config.yaml
num_hidden_layers: 14
hidden_size: 640
num_attention_heads: 8
num_key_value_heads: 8
head_dim: 128
intermediate_size: 2560
vocab_size: 8192
hidden_act: "gelu"
norm: "layernorm"
norm_place: "post"
norm_eps: 1e-05
positions: "learned"
qk_norm: false
attn_scale: 0.0884
bias: "all"
tie_word_embeddings: true
parallel_block: false
init: "normal"
init_std_qkv: 0.0278
init_std_o: 0.0278
init_std_up: 0.0278
init_std_down: 0.0278
optimizer: "muon_variant"
learning_rate: 0.0063
lr_mult_qkv: 0.5
lr_mult_down: 1.5
beta1: 0.9
lr_head: 0.0053
warmup_steps: 200
schedule: "wsd"
decay_fraction: 1.0
decay_shape: "pow"
final_lr_fraction: 0.0
batch_tokens: 131072
max_seq_len: 1024
doc_mask: true
train_tokens: 900600000
max_steps: 6872
dataset: "wikipedia_en"
MLP neurons of a small language model. Each row is named by its layer, matrix (down: output weights) and neuron, and shows model dimensions 213-404. Each number is 500 + 50 x the weight over its row's rms, rounded and kept within 0 to 999. Numbers have three digits each.
A block is one neuron, or neurons of one layer that tend to fire together. Before each block is what it responds to, as a language model described it from the Wikipedia text at the highest values.

Plural endings, mostly -s, split off a noun stem, often in section headings or list labels, e.g. course-s, release-s, Publication-s, producer-s.
L8.down905:541405521407374518476434465515411524505526622576544558607448476474493501566531524642443481410489565469529451512501565490397511411614505600526484530587472506508435524429539450539538507488486508467577461506473458467617429496516501440429486548487541524477506536513487540525439453654548435517523472465509475492510529578463444516601496525563468515504462560551518490520541572468509533465484505456457472483543485512469508448492498512533558457536398485477521458453544457502452440479491529449437555521483480504509459434460490393588459560449480445469494501449459491579510516565444402553
L8.down1749:489515549490546536527489555473430566525496364454576487419474486487510463471552481480521547485401561462560352550557525514518512499525493559495498401556451582550479399505450538503561475583453500579460512496519552453498503524495477541472552513507463526594469508637536493494513613444490419514542539515534557596534505465481447463467519423478462423543561620459549456537441456506488515379517426562488555482475489495520533481519515462545484424431609518448433520461564511487572379502454532520439465582602519572520489553586476475523467508489511580508515629456548428526495637413496532550
L8.down2213:566469492513449497533512586488545489673541540527533488503502527468460525448551481563458518490516522388445450510550494463526482512512489481623377452549482466491482467525559523504391510510536493536486562477500542377593488510451525456522589572532425531508592483574482664565487597506406470452400519536480453527515530602481393492496555551519546481534456518463542453590535442516542505486470499464547521452483471499554437529496493596441518453466460515526555498435529596467512463551354484512445505549547553580498533447525608538457471467508522489484544507644512517407509521560539483543
L8.down2452:455536567512482576565477492487550483589501426559490557406470506506483593455498503484478452471509546445527491525488461610476457515534459531502555542511533452482554368484498524490468478495495589427539555533508507435488495537469492434585468518455518514473422481442533464558495503537501525510494501532483475429470542509539493550554552581525614544451629453375540456571480508422516496443473568539529528514466483530515520585572452516501573425651518530497419489438462579468529444445494510453580401569546502577564455518453520441469532449537536520484494428471531447533361535587507487494

The plural ending -s or -es split off from a noun stem, as in course-s, meeting-s, tax-es, often before a comma, period or "and".
L6.down2:509567479493550554430485476563454579540511506525479463473481458468538436500496459482547550492511493531587498420515452505562526509573547482522440519551566473476492404455463570578572580442528513496463487462583524494484540553543483511434449624563529580478490554521467485496441456620482506494582544376501493477504512474425410555487532408445475519483446506503589550583472666480589525482480459624491484483523405484475424532511436525430489554594517476553455486489488478501404546527483480587619449529504474557499503430473525502527484478482538484476522495532529542480465535552532443509
L6.down151:457574461480498504545526507545505458514544475448541523563527610461504474513539440472464519513507434510550438388453589468460537530359486614525554491563564490472529451484473477482495556561484558558602437493415396523545498502595471468463505502484554458552488437566398498517459535535470452512506581511493481403519499374432476471495551546490506524488495508523516517485462504447464524528619503511501545552524485530534442498440542410538592480514596467410494442471449503523517620596485532598479401509440612571493509418532477557532569519486450418509434531457529550497508438464490525509
L6.down403:446510554502437529495449510555455453520504481466479501507488423511534464492540470544519537532490563522557567453465506376525534526658452492498548461533500605558535508503548432501548542496546445510538553511367509401429485461399574442437493535526528585514426418455495526507431494523520557522404476490558472591404506472520459514490450577599472521423536537484533510540499492545454513545474595444504504526498484463472464501543468503502567539396489495487467569431521485589475452438549500471475451473505453546488427338469536507555478473465525478526437427548458550533486506545568460652
L6.down448:513470471413502432483389470405513459549535546477535483561439581486575490507509501466528501456506492522552538547470559531521506515433483461509409530483450490596566479421548453455575562560512485518510484502568520490565475485518486542428452530489545512497402497550515513381525483490445537529440557535513522564535472484465489511445383482578513544614506474561512549466514550568518407493465552444454493421509558571495429447541514466439588477522525536501480440443484515450563528435382477550547415522478550453517484496468517435520460513573485554473511446479500550514409412484527500582
L6.down512:520522448508463433459513519537511515519537441524541518489572520599489457539494488518471432594458446512494476527487502480489454573551534345499632438433494471535499480554497428470541473492586533444500511497455549480591470476395533554472459446402434608510550580513510479581481524507514461492499404454512566547492463512424519532431524502534522430410522452421523496607455455630527444472611418480514611597465506553400474535520559462479474417539452539515481563583486497469484515519492605541449548521475529586479448469519477513419507471460481596403596457566504618482488480545461434439
L6.down659:504520571455461484554510524600487465502590469471449503561611641537460467462512606386558431555513386516570414480498408575488538525567456561597512498396388575577433444535564487527531519483448565498444510567525504389490436519559489534492489583507505563600566419396511528449542420492526530564467510497541526478495552604529477474386532577502461491493484564499428406519508454521496513423500570557467412528451415525511562440496478483444571483513480473453515517513475470491502430517473477505500465438486599424524511520484535460469474479490500485496512535505463502525595515578572553484
L6.down955:502565442473433550514411578569552495554523445545458454500509489468457537458546529457605451461516478589490480519446483604543443533526523473561458451561563563484495468525513547486492508566552459506568506467508496518535501529490379438429469494561527475423507570577525564494512475550501471499461532531638545507478528546446458529511514556578503485426464522539517486457510486527516410453445408444496487575523536551443484532481517438500440604403481481452550486462456504506473501513550498406493548539469508475539497533448453484480448586503485465470481427544529524573575584588496475415
L6.down1088:497509501470507547536551565456548594556504511438579497541526506478522560485542448467503488511578578499480417504525456571402512443529511514489529447467566539561365565496560450528568447493503451500470569502442441608561573531444485515506605539461520560470437498439494502492549448527477509605563579483545417542553438553466509464519552543530395516512510514470504654524498500507556511529518491478487560621493590536543495579615474488509523518603429528531502493382533429614472469544500563502544421525503425436487448542561544416418563605511485528448510394518474510508431427502503504470
L6.down1324:421553391492521434508482466385512482533537510447554551495643495508524440513474529524508396462500495550452449462467520524515571483499461544501538599564540576520486581534543546499464424473591494479578609411406425431534534556467431600554457411568524601505510585500575632517512351499472546455506500599435517519466502524504430549560519559465495512403549420470522417471543470500425536504440507402515491500564507477511498445419485519523448424422561493492476570444501475442478573495484489528381500471517484560564545476506462471559496549482421444527508539518572515504490501515564451450
L6.down1652:494480520519543505538526475553426488447524527458568466503474493507537492457476503487592586506476487415467469483435452559454525452446427524530400525588520415423475492456488506486554535507458429546464633444477524473369461524537446578461412524599498566529530371469500443574419507507612585477419476587434435501481468444489455522457517432429465504471416458468438499522444452435491579491495603466497486483501464680458422423465591504425507583538479456481452591575490542552570442433474419510442473491509509462523522396484402511511432532510465521480611565515590500504590439580584477462
L6.down1666:473576415496407490444492430574493427639592461499464471446502583453508509509510551448468457466445488579483439490444565534533527611383504516551579494475510507520538505511495476506512546537492509617560508541553486477578537511529418560538451491457591433459547607570571510491552476500542467493507527525464505417410466501544546468433512581529508505526592468508541434558464433501537530497498541468501567553532557503513465517446469559435517466473442510609437464546557459526484414455512549501462471603482590586491492465528504439445448508544430540494558475582483547456479551449526449507
L6.down1991:467513560459530560495522453474535528533575479433459547429564433473520455550420509497484473666492491513536382421485465469556480561563529484478471489561493451495492464492519484453498425451410474520515480447536439555504620495441445440493531512614549557575538514528434484523568420585531441447529517547526534487459504513435457534490461509488452421459451467503597473484565488432505509477448476525486467504484473549542463450421530396457464537485473521453517452533474462517523501505495603540551448573480495454533486624634477428536593523493588478477477427448440581470465554509441497388
L6.down2163:470496452528589485471546440459459505477604458523502531549494432475495559369471538468390534550454538490575527436601518476417492559537453463462450499524538515590586486426578410445446615512399473526539534543497388621546560475588420479506481520516468349461508501538505540469556381428519485612455519598505527553510532499598374462425492457512488543482478493500584468490490485385497510538517565541491534590454472500510411430468566543454552437498518463449515510515467477572503450503533404453578479522529514533533508511525473469446493487492439509362493480575482547485523580499529585500
L6.down2353:514509491446435502409540532610481477487475515489452464466504559466503432522499601528439540420513408574358471564585549449495574444483509497525508434474526449517503527543614396514489505546505481444515530409519439460506560551496475560474491547444490453409441495496486496383447468491470484509481519487507551481480491496429488539563400475533541595481469459526535502512587400536618453442488448504590565518505388555431446445476485460437530502521498559472469557534425412577438425435469514482487530513494552601482483455428512533446479482536513561462477602552457453420440448406462507495
L6.down2399:587577475494501555538554533513556514438432524555480490524593437426491513463449439415555419509601519439497501568499448479476472449515561449476517471522488462510508438570478537482509609423459513507507528524492450524529568360509406528485514421524395439535474390437475528439580466456467572477461515482545455437475495600541500434527406423517664539437542387521500519582480458530519473544466484476448500507553594531468505487484490439552477448524529550504509468537414478480506497475500519539513469487416578488440508473442484459440561562497443500390566505450549533501396543621499403539
L6.down2481:527520579430550592450479519579401444608495492529518470522454485476481546425510441460514487421432383562571591512516490495529581519530445503454435411547487502642520515500493381513534588538588434490536573543536556599527541490508492520528447539547433481494453469463597448536524527545502463444478447498525359422486446565499451408453544497459512414484511497515490529485490521550505426516538503468560508515380407537558552539479472445527447413531457540506534500499589490530560475430387541504456580574570461521492454470545474494490397475482399518488522523482442562523491443559558437520

The closing pipe at the end of a wiki-markup table row, just before a line break, after numbers, scores or empty cells, e.g. "| 24–24 |".
L6.down65:484504514502496564596541505496580442461517486470517411523569529507462495509535498489544485445426564531421391500530518463512463426492416487556562435430522529517428528506411418514558429521504473441449524485524508546463553479564402454376436426631534566503464501491516527596493610542481497448478483498445495583502514447561480476594406506500530367576445503518512481409597545465484374479498394495523572514567503513523566545487464526503455491466524515522525479522590511483625522373456405456585474540427546412403552574464490441510611510542470432448500532513552492431531532538466448458
L6.down189:613486587404516563526456507522455429472440333525517509484561548581531437375466571632508486539458541512536520499540454408422479479528580454602461523464546475519611554547491494414457544422599619601423540469429487521425505452497538454525468475576511528507562444488432495426534535457515410516448551509509402448562535465528547550534497421563415464478468488551524486515573489487518461489488476621503464544491456406525489466438533553527527486509485486501545518539562477452517506525490500532462543493511546433489576519488572532476509608377556486419486466510489528478569388401471502495
L6.down239:572485514511507552518474473444492447510478391598580461486519501546610518435549498556530494481454550582529490472474473368510505486503447443472545494562525541559471591514463472512496462438511515532449476520453507566438547455520497537481496507509516568597601585456526504551455474482584429549473608541503537487539476507373426408515498564578553466547483451463465503521490541533507478534562514579586579389499476535585506555513518521532500552398521482413588523571442479500484553495411523569459509443418471486565480488473492499549475399535581567590532435544542571530436470496480454416
L6.down299:557502510533478525466471491441544464486516482491563427472548541526452428448473477576564422488467513475528466434538538492577498395518435494486424542449466476480492546463508526516473424462485464401510485514464473541524530572459475437448515438534484554499470521536494543473455541535481521522511399535508515557552520564434502465556553574536442573473373534475541556426521558530468452512504485459496463431533490427500519579569482569539467536388542522561480527456464618558474457378429500551446516479496448471469597536569509430585513583511450573537537587496448430518473468482552571500
L6.down427:461481402513484474604545485494449464387506507507468554529533514512450460527564518408573541515458542519410478511528541509525532450453530503454466496404462515526392526545514485539393491524443556489454539568532534547454549577555518493567530515548479483452557406405469434530510527482457489518461532539540406573505526453499512496414613516644590525509486501535477586420570546527576508464476456570489397548554499518507558501485403461509535459521529513550574487599471474507555522438454434531500517510447525396421475565549493531467529558442481574452558505494573603473459453533437542524
L6.down529:532544575527485609519489511491502434418518443505447602446507491504455500577520470508525464467495557426504547457505563496488463408595596456604488488479524462546470452491466482466496486548540425482533572418441517517543514502616488477455537450536468489421679459476437588552555564492588560453480489524522437544545470516507524552472472552509569469476528459511471538551527424499483490512478487465458483516512500469531488475489502595488474529496447466582552561472516507534495559492473506492433425424505439467543502529589436537509471525434474536543465528520471482535515464613500503555
L6.down587:594610523480418480462533475558602546444473468514429465511396564595457454569535546515496477390488546443389517468526497487559489561527511447453526483445560508595492526452478461495492429517457502514417490493584409463557519517424575450556447549523652641522593419467421458514514538480519419437456592573593536498472501497508535476466560565532456593476435464497519627485471466645561469444499463510555498543596598483446489564577480494534493490580475478560583577412423550473478577458365405491500437537457484425443515525513511518573452433535455428511502496457501465472509577433549529461
L6.down848:448497561479582554621521452492525373617553543541458407538469435527507420453415491554477534489479520564486478521555355503630498433460534434517534562467585438439456536471510481546477452586481557520505538584527432454435527474445515505509468563605546475418481534504563457515544511491577455504423587524480555556529467455487514514489474490507473451515478500492470572508519469503511590424469536576488533516464529531438543552489534527427518484474575506568543479613480504520529565411432493551450592441464532488455512470553591438490499492562454478493508593471462530478515451528503609493
L6.down929:519467484406566464474537532448517471457506445463458544445536538413492518492476445528472460527456511538520540521457587540566580499453479498492444477501557501539446466453551481534518470570398477530518496544536466457439498516512526655452495370478517482558514482446552480509328478446382523567463560474487416561518529415531495531507479534467423550548472451489392458616465476500460564509492515492491459575443465538534580509443533571388356440513518509444549522483506498490528482391495492484515473545486490571551386472482447548489557509428380523654489523513416422470471560545425525469
L6.down988:548466537376593390540557511386553503491521506444447492526564530467450622652499450568562562464455506523483509453526501470433489557526488624532565418471475524371517444550523446548460552536509470559427458586451556683539512554454512554469417519464524533525455538517501550560525526548516495492540501403518446412465531464552456532558477515480566488519498553578466541544611543498493547479533495553468500543504466459510593477548417520530488492428570492497554524520458551370513533514464517508540489416431510485455472473505554560437544506513478517471484410454521557441462531411442685502
L6.down1039:595478565427491506534439554504499461537513557478517567543483419467608446548574560545503508517444473523419512460590453551499381561485486406581519536535475478448481447531433534488494590503527542487453532639506560477503593430531420468471476465498541529447469575428474426546547592525525401537562486475542508628608522442600565531490502480597493422493445505467501542539489521526568405592499525510514499509573457549479525452497449500505487491555518549500624436522545530518522531488463563542470464471551547601482481600389505567506466442500494504541479495570427513423561515615440528471
L6.down1444:518497455494475669590490460488539497510484464542500499557564545457474449538454523464586526511589587520491525576524436534554468490440467455521445509516556415584505501593530387562483546351535409545483554457510517507446583472560445412484592517560538504445521435487586515529574503469488529459460594484493468496473533356600562494575479510597544479554546439481499566436509521561537454563496478482415441420604435482524497546463422558477556439487400442486492548526465511509466525474488470571498485522429516447517555549469434473469435470482516517513490502501577523542458627457451483520
L6.down1844:510539510619487526535431524455425472495483520476498483474486525496463485574546506492475507530518431499465453539542509464509471471396492485447553568506505507454427482505463577443489487501521533447521461474543479593581539548511532478465523444491501552500560550524486361524475543506590498504514592589503448545461527525506515489553376559603452439438509491460427516404504562517483439510558441523477519477600437478524510538465514556555515453485412520570429457532573417484517515510535462455482457509431523554473470495549482524516526522452457463482428532573599565532483494391595609556
L6.down1955:501482423517492561468410509501477445506546472450413540524473559549487409440465430521563514442510491456581473464515522442442520496507565485466491522525580374505489412516563527511464501533621480463565468566628509526509522551576423446522554577521519506558497566491436500503473465503534446428588577588545466604491574528427480483443534446532535521536453536504446456553484502538541488494435499447505429481462493506475602500470483541514547514580443455474570522499498473522589481484514492549531419491565520455451489561439449506478438531486395503479565549564521449552507424490559526362
L6.down2158:461515494552448618467488584541527490486527514549421481529478510421499501557629407467416468530555534501444474514445494526508498527414502457586533534426561501443457573497483435473398451475510480475457558537488421549588398485483336479475471470594394494385538505513531494545517576517547518481390494490477420557540498500613478490485528505442442455471557517489521392541524586550486496480489468529514545503486454440540636543515496563558552402440498554511518506537528532459552536482530566476496506478482534474534490482478477425488552464536464484460531557446439407450511458587464515509
L6.down2406:488488614473496561412560517477412436525595552408542576469498513572454484610512539486457499433483426513515444451468545489551453455539431508513470443558483497533563537441591502572437422481520475515490498489504534526530472473502466524444448510524484452612462430404526423443412554515490528514592500534502488530487549510440452567431535509544595447502462444507426526532475595554501445566550486541427478510435511493551451507557516361642529543537608430397471540460392437559599457512453477637538461540493581475458580450428503523506494524443465499540527418484503440477488449522450616447

Plural suffix pieces ending nouns, often closing a list, heading or field label, e.g. Formats:, recordings., Publications ==; sometimes verb endings like has, boasts.
L11.down780:463427537524475474413490454553483483445556493544532468492446510526430444434431524496455497488526419477500539510487426437444520556498489476491472437488511492509528495572517541502517515496383528647505544509528472624415618562470411453470514498582488447545529391473561482583520478425472490495499519500533494499554446587454544499448497450477424561553521498382458479475438517487469489564444477515490386521555529485460385494452466490491444545512487517554516408496567582549466513484450563495592509486547460572558474496536449528450442549479422498506564429478474444443488590525468590551

The closing pipe of a wiki table row, just before the line break, in sports results, career stats, filmographies and election tables.
L8.down757:511453560423442593398397451553487582436457387554537431494503377421515447522483538541469429460475490499439569551479471518479489457459529514526438550448400508550502437469493471539423488520422432508416552504563472470546445518473591489449486510501446532589465570650505519382533476497534470435508547442539415467419440512418449567544497489519550490521476525453521571517557424474500541553417427456456465558487476547464510468511468591516417541475528517518456523543515471554499477478496411537524481446526551470500497505449584507507437586393479460536545464530469495548563472479490481525
L8.down884:506497430489429508547479523477592497449463515483479552489452464501587568519449524496559501431482445509444541601471403435547542418498532500529507511491429501450445423519483563502457534366471510527456590528532497513457603541493564532472359549535510563523404507539476455484472498550494519584495470556525505465474522476484488466563551630530528381462549430468512544476451425543514602517487451400528504468532486520458518526534534454541474464529462380560436448527532470496499634456439465500517548511515547460414445563452591455519537646468408542501545379521472586471557567454407484584
L8.down1085:494485520508491497505508546490603548584514444494497402496490542460561503516420514489566414550560424402442642511536466437457513400486478524500559470416524567522434476440492565504484603480579464544502488583585455511516671628557537484463461571510474577566500525475453532575543427501490513643443443491529468461533449557493531482523560509555548552485463437461503518515503403456471482555460632444458554506484509545500561534558516552567575541499475437546484469488476562513553544523509583571550566563581472500498480510636478552579507580466483563543498471469484460468550562539402489469
L8.down2294:415474452533517529500523523518539635536520446493494461426494487571507498447546510394439518539427421477533505566429525545561452427488559477428479444480447487557450512451489530576490543513576509543520533519539574446513562511570529401509546421487369549579514495491590474495530509477468494537498419474513427455488517468509485500511479523446454499520391498484552533509421386460559452516484444482445585460386527513488582516496448496531461468507492501573463437439509611532495486624441451479523540521404440561498454581553563508509567506509532548525519550401486453526476526497559464414

Commas ending a long noun phrase before an appended clause (junctions, networks, elements), and final pipes closing table rows.
L11.down1699:472506529451523525515485522562461432453533464462495456460465493518482513445549433517660534396470560532471497482492581546555508611512511464475435480514525572562470642564479433604568516506492533535489561443552396523486504396411502591551531585537492527462506539449421500492557607520501431555532575443525457513600442548498421477524493506494391406511463498464414619478521493461447456554455498474526576594480529558595471523542489483493504496417543435495496431558400498471534441500517547428464526532449514474531503457521479604495484463532466584470477526483548547524473542512440458611